From a checkpoint of a small transformer trained on Wikipedia.
Architecture: RMSNorm before each block, tied embeddings, normalized queries and keys.
MLP neurons of a small language model. Each row is named by its layer, matrix (gate and up: input weights) and neuron, and shows model dimensions 64-127. Each number is 200 + 30 x the weight over its row's rms, rounded and kept within 0 to 999. A neuron's up and down rows have the sign that makes its largest values positive.
A block is one neuron, or neurons of one layer that tend to fire together. After each block is what it responds to, as a language model described it from the Wikipedia text at the highest values.

L7.gate30,202,183,216,220,222,234,146,228,184,208,207,205,155,252,127,245,183,215,169,197,178,207,175,269,232,174,183,243,204,152,242,249,198,203,232,169,200,226,237,178,240,194,273,227,199,234,214,159,210,217,189,169,132,171,212,158,212,212,209,242,293,188,219,192
L7.up30,118,238,250,246,220,185,212,157,223,197,219,171,210,218,172,253,214,189,257,206,202,242,169,244,214,232,180,176,214,178,249,245,191,214,186,190,206,176,158,205,193,185,235,234,182,171,227,216,233,164,211,208,247,214,176,152,245,169,219,223,201,215,230,196
L7.gate66,222,186,161,187,210,229,224,216,189,162,243,177,162,188,224,187,173,183,196,248,176,187,211,219,218,188,212,179,234,156,243,230,198,183,162,186,180,205,258,247,162,184,245,218,219,192,195,204,134,233,245,196,175,198,160,195,176,211,196,200,189,181,201,233
L7.up66,165,129,198,149,209,212,192,222,172,207,170,117,254,166,224,264,171,170,216,219,170,215,188,234,203,244,164,234,238,192,140,183,241,221,217,176,229,199,186,233,222,203,195,280,249,184,208,208,243,188,154,198,213,195,170,243,191,197,227,201,244,162,220,184
L7.gate241,163,194,167,235,202,122,201,168,168,240,203,161,147,223,205,176,174,211,149,217,113,192,201,197,163,145,159,266,178,157,223,172,244,224,223,182,170,203,220,156,205,213,216,164,211,198,196,182,219,145,216,197,223,186,208,179,145,200,151,184,181,189,205,158
L7.up241,230,183,226,211,170,175,153,260,201,202,180,211,217,232,186,197,204,228,203,202,204,234,234,215,209,191,179,215,191,172,188,216,218,217,217,257,185,139,207,234,179,223,224,258,196,267,153,173,202,197,177,181,169,239,185,134,230,197,224,214,191,203,195,127
L7.gate347,193,178,157,169,251,233,228,223,186,230,166,231,164,133,174,194,195,187,191,230,202,224,155,208,161,189,227,243,187,185,192,241,250,179,205,201,195,191,242,188,172,236,205,213,200,196,237,177,232,169,156,216,146,180,172,199,180,192,206,230,229,203,222,214
L7.up347,220,245,237,189,196,173,171,230,228,167,169,191,225,195,144,190,149,220,197,255,217,185,173,168,189,181,202,131,158,272,231,182,233,214,252,199,187,193,197,202,269,188,193,220,221,211,199,187,149,199,200,205,184,201,221,237,155,244,210,214,233,242,231,213
L7.gate351,165,158,198,214,175,194,217,224,170,206,207,190,198,194,223,158,188,176,203,276,182,147,188,170,202,246,213,179,194,233,240,220,229,169,202,153,178,130,190,150,178,215,170,209,202,205,213,210,140,277,228,177,181,175,199,158,199,214,232,212,247,262,215,184
L7.up351,225,150,197,167,199,194,182,200,174,238,219,242,223,204,217,205,174,186,210,233,190,158,201,159,173,235,141,195,199,187,186,194,250,236,164,240,167,205,199,209,226,218,226,248,174,245,210,205,170,220,176,230,179,244,195,216,148,250,226,232,238,236,155,221
L7.gate437,222,180,236,237,188,206,170,177,186,179,207,196,202,208,169,186,211,192,207,204,150,271,187,197,143,184,187,139,242,187,176,204,176,231,253,190,205,170,220,147,189,221,277,228,229,255,205,211,155,229,226,252,195,157,199,169,180,191,179,245,220,202,242,194
L7.up437,223,171,192,186,224,176,221,207,253,208,250,203,206,226,193,212,178,187,222,169,159,222,201,241,164,226,211,187,209,182,207,212,207,233,224,175,217,209,211,214,227,242,191,182,244,141,216,160,222,192,189,210,140,152,214,213,201,207,199,211,219,161,217,198
L7.gate492,252,180,166,163,222,188,212,247,217,158,264,186,189,174,214,198,184,226,195,228,163,216,201,187,217,191,191,230,174,170,249,233,189,176,244,212,185,218,230,224,197,218,192,199,201,179,212,201,100,157,180,173,216,252,232,186,181,209,197,243,217,240,205,183
L7.up492,223,147,193,169,276,198,250,212,211,151,208,172,240,170,179,231,179,202,192,210,168,220,276,179,201,209,213,242,215,195,218,193,197,216,218,166,167,205,145,224,231,233,111,208,185,231,215,233,195,178,210,147,131,214,230,229,188,201,164,255,209,246,234,229
L7.gate637,218,164,161,258,192,220,126,148,180,213,208,205,183,173,227,152,199,213,252,233,239,186,193,197,184,204,183,274,165,201,238,247,224,217,187,212,209,191,193,217,164,248,173,177,243,195,183,187,148,226,159,227,202,204,219,231,178,211,171,208,225,244,180,162
L7.up637,198,163,165,213,264,215,206,205,170,203,256,220,225,198,169,215,167,180,225,222,155,179,175,165,218,236,213,252,195,190,207,216,208,177,195,160,196,216,194,191,225,225,245,256,184,206,182,173,238,213,155,160,226,222,161,224,184,205,201,188,226,187,168,189
Description: Fixed-phrase openers

L5.gate75,267,181,219,190,253,204,176,190,159,232,170,197,170,184,195,214,169,192,186,218,220,205,188,188,176,226,162,253,187,204,185,245,166,224,218,214,147,228,212,171,187,208,157,237,242,196,245,167,154,164,156,232,174,153,183,235,198,165,181,229,235,188,215,172
L5.up75,232,187,212,221,188,201,183,156,171,228,191,189,164,158,212,262,200,133,188,191,221,169,153,186,250,229,183,210,182,155,197,107,175,198,240,149,155,176,207,166,211,171,133,224,193,211,183,218,201,227,198,182,196,125,176,189,207,175,187,218,168,211,197,173
L5.gate264,186,180,239,210,183,172,172,129,207,220,132,267,145,129,200,171,172,230,241,183,201,166,234,257,243,229,225,220,169,139,232,192,185,195,224,187,153,237,269,210,211,179,199,208,186,255,194,213,252,183,209,201,222,130,163,238,204,195,195,222,186,183,209,193
L5.up264,199,149,222,174,168,181,213,164,208,229,155,153,151,152,206,235,241,203,154,210,185,163,164,257,229,204,153,252,138,222,213,242,263,156,215,229,166,204,206,201,195,211,211,165,190,198,209,189,166,233,163,270,200,211,271,183,227,214,171,182,222,208,247,221
Description: Quoted speech and titles

L3.gate202,187,156,223,251,169,196,182,217,181,248,193,211,203,234,205,187,129,220,210,224,182,196,140,175,206,183,171,216,232,200,222,203,227,197,167,208,228,151,221,216,154,200,240,211,177,242,188,208,133,229,168,189,194,223,231,215,250,180,238,176,234,234,216,213
L3.up202,234,202,175,219,207,179,249,209,195,225,206,242,177,235,175,173,181,214,205,184,202,183,225,152,226,168,209,211,211,215,178,137,218,167,246,221,189,207,166,223,170,209,178,230,190,210,187,214,206,255,110,259,128,210,203,232,189,232,260,217,216,213,245,195
L3.gate339,215,152,193,235,224,227,175,149,230,191,214,183,227,223,199,159,209,162,231,200,130,207,214,186,199,206,195,210,218,242,215,251,200,242,228,210,176,145,239,195,194,272,236,208,205,206,143,205,198,260,191,207,178,205,211,234,222,202,221,247,242,194,204,197
L3.up339,164,179,252,163,200,210,170,211,263,171,223,208,227,208,142,181,226,199,238,205,223,183,196,201,266,228,145,212,209,241,227,182,228,200,157,167,191,154,231,223,233,258,183,228,192,178,229,261,186,207,179,252,162,182,231,207,166,194,141,216,234,264,163,178
L3.gate436,186,228,191,164,185,163,165,190,248,193,194,194,180,170,205,174,238,151,233,262,136,220,193,182,222,148,173,209,195,247,209,201,168,268,249,164,191,155,176,172,219,201,217,176,198,193,186,194,176,196,184,176,197,198,187,214,215,220,218,244,250,219,200,227
L3.up436,223,196,180,191,184,200,165,188,228,231,225,218,185,263,201,213,230,208,200,203,177,157,218,219,208,146,203,183,255,168,253,201,173,213,258,203,184,185,183,165,218,227,231,248,192,200,218,202,198,156,243,240,218,217,177,200,214,173,179,261,179,192,245,241
L3.gate540,147,202,200,178,168,200,195,219,174,241,221,181,232,174,185,193,219,218,209,176,201,224,205,180,221,213,218,229,204,223,204,192,214,183,192,181,220,195,177,194,174,233,178,235,228,211,183,208,157,163,206,199,236,158,150,216,206,188,203,182,155,230,183,138
L3.up540,198,214,221,215,245,191,166,208,130,196,200,168,216,198,171,213,224,215,179,220,202,178,216,160,204,217,229,190,169,216,214,207,148,154,159,205,181,197,214,206,156,207,165,191,246,242,197,230,224,209,191,177,190,195,226,240,165,213,156,169,220,215,167,237
Description: Quantifier and existential words

L5.gate253,158,176,210,187,181,167,174,194,170,185,153,191,155,186,198,223,108,165,235,241,182,212,226,203,225,190,249,157,213,201,212,241,251,199,193,172,158,168,202,207,183,207,196,236,163,229,183,188,176,242,122,199,211,186,200,209,167,205,213,202,214,144,174,229
L5.up253,163,172,170,203,183,184,213,169,234,209,210,205,188,189,163,223,181,197,178,232,226,220,246,202,243,212,155,197,173,173,186,234,180,185,206,219,200,204,181,181,221,177,276,203,246,194,149,182,218,113,189,185,194,188,180,210,219,157,229,239,183,224,181,166
L5.gate373,154,187,209,261,232,190,206,229,210,203,161,212,216,166,228,216,159,189,212,188,168,198,251,290,179,205,200,233,187,227,211,187,143,201,179,195,225,211,164,188,257,194,219,232,237,222,193,164,167,240,165,243,190,190,231,250,182,202,203,196,231,225,199,192
L5.up373,206,184,183,192,215,233,222,195,195,216,169,185,221,218,213,149,199,188,243,193,257,157,164,182,190,168,195,172,223,200,120,219,212,215,210,235,217,205,159,201,193,172,171,194,204,173,137,233,222,206,181,235,177,190,210,215,203,234,206,142,261,203,137,133
Description: Labeling or characterizing verbs

L7.gate141,154,191,207,227,220,153,173,201,227,198,199,201,155,171,196,243,191,214,203,181,221,197,183,240,173,228,175,199,175,185,245,184,186,177,229,215,211,176,204,175,201,162,173,235,217,186,149,225,196,215,183,242,183,241,180,181,193,211,202,224,206,170,233,161
L7.up141,156,160,179,221,171,197,216,224,185,209,215,155,194,236,169,185,206,231,235,178,207,249,254,181,152,178,240,168,169,236,222,207,174,164,166,153,162,249,204,247,194,194,178,185,233,221,216,137,152,193,249,195,188,172,187,176,173,183,158,212,192,166,239,246
L7.gate197,193,222,240,200,217,197,239,218,169,218,217,176,218,199,277,168,126,176,182,207,168,200,216,224,224,206,177,214,182,165,230,205,237,186,169,171,217,190,232,191,181,172,211,214,182,227,200,201,204,238,242,135,223,152,229,195,207,193,184,223,207,233,216,252
L7.up197,141,207,216,250,143,218,199,185,173,179,199,164,170,173,181,206,224,235,199,188,203,180,178,169,201,209,213,188,162,148,181,166,184,187,162,215,161,226,203,221,172,196,217,234,237,215,192,227,182,190,184,142,234,166,238,257,242,198,203,183,200,228,231,145
L7.gate215,199,173,145,215,213,223,185,202,228,175,187,203,216,162,196,260,242,176,199,243,203,184,158,197,196,178,97,218,186,210,182,191,229,229,172,201,197,243,219,133,176,265,249,222,223,210,205,197,140,193,209,195,194,181,174,225,163,204,227,238,202,175,201,195
L7.up215,182,172,199,198,214,188,175,162,197,172,210,203,173,179,108,190,183,221,211,240,187,232,246,194,204,195,189,259,210,181,255,210,217,177,187,173,180,220,272,210,207,184,243,198,262,190,235,169,189,238,194,226,223,187,206,181,222,172,225,226,218,188,224,192
L7.gate331,234,176,162,205,188,201,233,209,152,207,215,202,151,227,235,214,230,200,177,209,209,237,151,221,230,107,178,231,193,191,201,199,200,237,219,190,181,182,209,194,189,207,215,198,261,146,188,197,182,219,190,250,235,200,210,169,155,198,256,247,163,193,210,201
L7.up331,197,222,163,219,196,250,230,195,187,201,224,193,209,192,229,233,217,219,192,212,238,162,185,222,210,167,204,312,208,234,236,231,209,277,182,206,220,162,190,189,228,203,233,245,264,149,150,207,178,229,211,229,242,218,201,255,184,178,138,218,175,154,216,210
L7.gate462,175,213,156,188,201,210,157,193,149,199,174,201,227,166,213,213,166,204,228,179,151,249,217,217,173,197,173,220,149,198,260,184,180,212,217,234,218,184,171,184,211,217,230,229,215,203,147,177,236,227,253,195,172,188,158,228,209,217,186,188,272,131,161,197
L7.up462,264,194,185,263,186,173,221,185,204,248,210,199,172,180,181,156,183,191,215,195,222,231,179,196,180,201,202,202,195,182,185,233,210,191,219,232,181,294,187,182,199,237,206,195,166,213,240,187,155,185,201,173,231,203,182,173,193,168,177,226,226,197,244,249
L7.gate500,198,249,194,208,206,210,183,142,177,193,178,232,184,171,171,221,215,241,171,195,159,234,197,191,212,239,186,183,182,188,185,196,182,165,225,199,175,217,204,165,148,181,245,170,214,192,136,223,206,184,232,204,248,155,180,241,211,197,162,199,157,234,214,180
L7.up500,193,166,199,179,228,191,129,181,173,204,179,169,214,189,214,141,180,227,219,209,217,199,200,149,235,214,192,223,191,209,212,196,200,202,154,190,193,155,208,198,158,204,177,218,210,237,242,185,212,184,223,168,218,158,170,205,183,214,185,229,197,209,210,175
L7.gate592,218,214,224,173,198,192,193,147,205,206,176,167,160,136,188,236,194,248,164,198,174,176,181,227,229,207,178,188,140,229,230,194,207,176,207,223,143,172,211,232,186,204,191,270,179,183,195,188,186,190,230,245,163,188,193,199,163,211,172,189,220,262,224,161
L7.up592,241,208,214,180,250,225,187,172,194,211,222,195,158,110,236,202,211,215,201,182,201,179,193,228,238,196,209,232,165,205,216,210,139,187,202,203,163,168,266,218,188,214,237,200,191,247,194,178,224,173,179,241,166,193,196,228,194,221,150,182,204,232,178,171
L7.gate624,277,229,189,217,206,225,200,217,205,293,215,187,170,157,214,210,156,195,191,208,225,189,146,242,263,206,182,200,227,163,184,242,148,189,186,186,204,219,175,166,201,250,175,154,256,220,228,199,206,246,230,245,202,184,191,188,212,172,186,176,194,247,198,208
L7.up624,209,158,225,201,208,204,186,232,170,160,227,220,238,183,191,136,148,229,248,209,193,237,204,207,236,199,197,226,173,153,156,220,167,223,227,205,222,169,199,196,212,173,161,169,258,204,187,241,192,217,187,185,203,135,199,209,174,231,196,176,232,131,207,198
Description: Pronouns and verbal function words

L7.gate91,243,207,255,210,198,208,233,217,192,256,215,181,205,186,194,186,235,212,166,241,200,228,253,155,248,168,175,222,230,204,235,218,183,202,143,171,219,189,214,248,207,198,222,215,213,242,168,177,237,262,210,173,205,183,235,144,242,184,226,233,207,186,241,186
L7.up91,220,190,194,245,177,217,193,152,271,221,193,185,196,165,165,187,219,217,191,222,167,169,167,186,177,246,161,248,166,197,206,156,152,265,221,193,209,195,216,193,227,216,203,199,204,187,105,212,213,150,219,159,169,202,221,210,204,184,247,163,237,193,221,216
L7.gate166,215,206,226,165,186,226,154,258,211,223,237,179,189,251,194,216,176,214,192,248,171,137,219,179,217,192,210,229,249,164,258,205,176,217,186,190,199,220,180,155,185,192,210,177,196,170,151,216,187,154,219,120,207,207,203,208,198,184,205,260,193,211,193,187
L7.up166,197,234,229,233,244,214,187,198,195,172,223,183,163,219,190,198,208,206,225,247,160,157,199,228,265,226,231,199,238,166,194,237,233,276,161,169,208,212,239,258,219,247,208,218,138,190,185,176,239,182,208,204,197,182,169,245,212,227,163,189,157,174,211,221
L7.gate214,128,232,240,204,207,197,176,205,185,210,210,141,197,198,201,205,211,216,217,268,188,170,217,223,162,244,180,195,217,231,251,204,173,209,217,210,181,237,215,182,161,174,217,229,230,204,217,129,178,156,248,140,206,155,189,184,184,216,158,221,187,191,223,156
L7.up214,127,190,212,263,173,229,194,210,199,244,215,208,186,248,118,185,175,209,184,184,199,164,191,189,236,248,226,174,206,251,188,265,189,201,196,211,192,226,187,197,222,184,191,181,173,228,175,213,187,179,174,139,193,210,200,174,215,187,205,225,143,174,205,215
L7.gate383,208,172,206,226,224,204,214,180,216,248,222,182,223,197,141,180,162,215,189,235,224,192,214,162,209,242,208,220,183,232,223,227,200,218,238,116,211,197,144,188,182,201,192,210,175,180,201,190,183,240,230,211,193,154,192,256,158,236,191,150,232,234,146,167
L7.up383,199,194,209,209,220,239,202,156,149,240,218,240,213,225,203,213,188,178,201,214,176,165,216,202,183,249,271,238,240,195,226,236,146,232,182,233,214,224,205,229,191,202,227,223,155,206,179,208,191,209,202,189,226,214,195,176,143,203,172,148,164,190,223,186
L7.gate488,246,242,183,232,217,243,239,232,171,246,224,186,222,208,172,161,206,229,250,240,238,230,226,210,237,166,212,205,205,223,247,200,241,192,199,202,222,206,206,221,207,301,217,228,193,139,227,190,152,276,184,162,178,206,215,188,241,218,208,152,170,209,151,148
L7.up488,240,201,156,184,186,216,231,173,224,211,195,181,212,192,168,170,213,250,170,192,124,173,155,229,276,230,188,215,184,213,221,167,153,240,207,211,184,153,167,142,204,161,200,223,205,178,152,196,229,187,201,260,208,229,179,240,236,208,227,198,228,198,150,219
L7.gate514,153,185,198,225,243,240,172,234,212,168,211,253,166,203,188,231,202,122,189,196,203,176,188,171,194,218,244,225,251,207,248,236,208,164,232,222,206,258,179,196,222,222,199,219,195,219,182,224,172,183,149,219,217,225,188,226,202,180,199,162,235,234,200,186
L7.up514,162,224,191,194,202,189,205,217,160,163,242,159,193,183,194,269,234,170,192,218,130,180,174,235,176,192,266,211,192,196,251,217,155,208,182,184,199,214,221,176,180,181,168,204,208,215,207,200,189,162,197,219,202,211,179,189,184,114,218,138,245,218,183,183
L7.gate656,156,194,251,193,233,213,216,223,239,204,221,208,224,191,192,162,179,220,197,196,193,208,153,238,188,193,242,176,284,191,216,210,213,228,205,230,187,190,166,219,220,248,197,182,260,197,199,210,191,220,174,166,193,138,138,146,198,216,183,171,224,284,193,187
L7.up656,237,256,269,212,220,195,184,190,165,194,200,189,201,280,247,164,247,179,213,229,218,126,204,185,174,162,179,132,191,183,221,244,186,221,188,209,184,164,222,252,214,199,196,200,193,212,147,215,156,267,224,176,169,202,187,222,234,250,222,201,214,157,205,199
L7.gate691,225,203,226,194,200,203,175,213,191,206,251,252,145,177,163,228,224,200,176,271,185,242,201,170,202,209,179,211,162,225,242,179,161,179,190,135,211,121,210,170,225,234,138,208,227,202,141,223,158,150,184,189,233,195,227,171,141,205,161,163,190,219,188,209
L7.up691,167,222,269,240,201,242,163,201,277,285,234,202,204,217,229,178,168,178,187,212,154,189,220,159,203,181,192,188,191,199,210,223,252,200,204,176,220,225,210,203,179,164,206,237,194,196,236,179,173,193,229,223,263,160,216,171,148,178,166,191,192,243,206,199
Description: Leading digit chunks

L5.gate111,216,218,234,207,190,256,207,178,160,195,166,169,198,243,218,243,173,212,232,180,146,182,167,169,205,235,175,257,227,231,205,190,212,287,184,214,197,231,189,177,226,174,211,177,287,185,177,184,180,190,139,213,252,218,205,183,146,200,172,190,175,155,240,233
L5.up111,225,187,211,229,210,247,181,250,177,165,188,159,166,175,161,244,222,231,174,268,132,226,150,199,173,232,189,210,207,266,213,264,221,252,215,181,180,200,145,206,196,219,166,148,189,195,189,242,216,143,181,190,199,204,163,214,175,218,241,136,185,228,203,213
L5.gate321,190,218,191,169,250,228,208,158,153,159,214,176,192,244,171,213,242,112,214,272,207,191,194,167,198,230,211,181,183,218,210,230,197,163,229,178,192,229,221,272,170,201,216,211,196,205,222,171,199,193,234,206,204,210,192,215,182,196,199,201,188,196,221,165
L5.up321,195,190,230,196,195,207,255,178,201,210,218,214,239,214,119,174,214,200,161,167,160,172,174,159,207,204,227,211,201,252,217,171,179,195,251,187,211,215,186,223,159,247,163,163,212,201,189,189,250,162,205,177,195,220,186,236,177,194,231,188,172,260,194,193
Description: Heading markers and quantities

L3.gate171,188,252,150,209,215,240,173,180,221,190,174,272,194,177,222,216,160,126,184,202,191,208,212,203,182,220,187,165,222,231,191,214,241,187,226,191,235,180,187,203,171,188,185,201,173,239,186,164,201,285,206,198,194,215,199,261,173,193,176,235,208,167,229,159
L3.up171,209,179,213,221,179,232,156,210,189,184,187,196,232,207,180,196,207,228,197,181,170,167,183,187,221,187,253,175,218,165,213,170,154,199,228,216,185,204,173,170,175,204,288,197,194,213,150,191,173,230,191,236,175,200,180,240,116,168,199,254,222,227,181,183
L3.gate267,228,218,193,204,200,216,191,148,202,158,191,170,220,207,211,136,205,222,166,189,234,180,194,220,213,227,262,264,184,226,261,165,177,179,253,154,193,200,208,223,230,283,144,209,222,177,216,253,231,207,170,238,209,187,148,266,224,184,248,218,175,220,212,149
L3.up267,218,197,191,177,226,202,204,207,185,215,215,169,268,260,198,184,188,178,198,181,214,205,223,236,186,245,262,173,196,216,238,190,190,180,212,150,179,148,211,157,220,253,162,212,230,185,193,209,183,205,186,227,187,227,196,221,250,136,218,225,191,186,192,270
L3.gate276,147,215,181,170,205,170,190,186,214,202,239,232,230,236,187,153,170,246,216,210,194,203,201,133,198,228,207,226,187,188,194,241,197,210,229,176,171,202,204,233,229,202,210,229,167,212,205,176,194,167,180,208,151,202,175,225,177,214,200,238,231,208,149,127
L3.up276,171,191,188,140,176,203,188,239,192,178,205,189,211,276,162,191,156,223,179,201,214,205,204,208,218,184,195,243,188,192,183,240,192,181,219,187,244,155,201,141,226,226,200,220,159,211,180,220,236,184,186,228,185,206,215,207,197,177,276,223,193,215,181,162
L3.gate473,209,191,210,231,221,178,237,219,211,258,240,175,205,181,157,195,132,230,195,214,198,198,214,185,206,228,184,157,195,216,163,174,194,170,171,220,212,236,170,210,241,266,227,223,191,172,144,213,182,184,232,164,196,249,171,186,148,240,199,207,166,227,158,187
L3.up473,246,255,228,170,205,249,189,216,198,151,189,223,245,218,162,234,192,214,181,237,180,222,161,211,172,272,155,116,176,202,203,209,220,184,172,183,236,208,139,176,220,193,249,213,146,164,207,163,205,195,232,154,194,202,159,200,173,178,203,198,205,219,174,171
Description: Counts and word fragments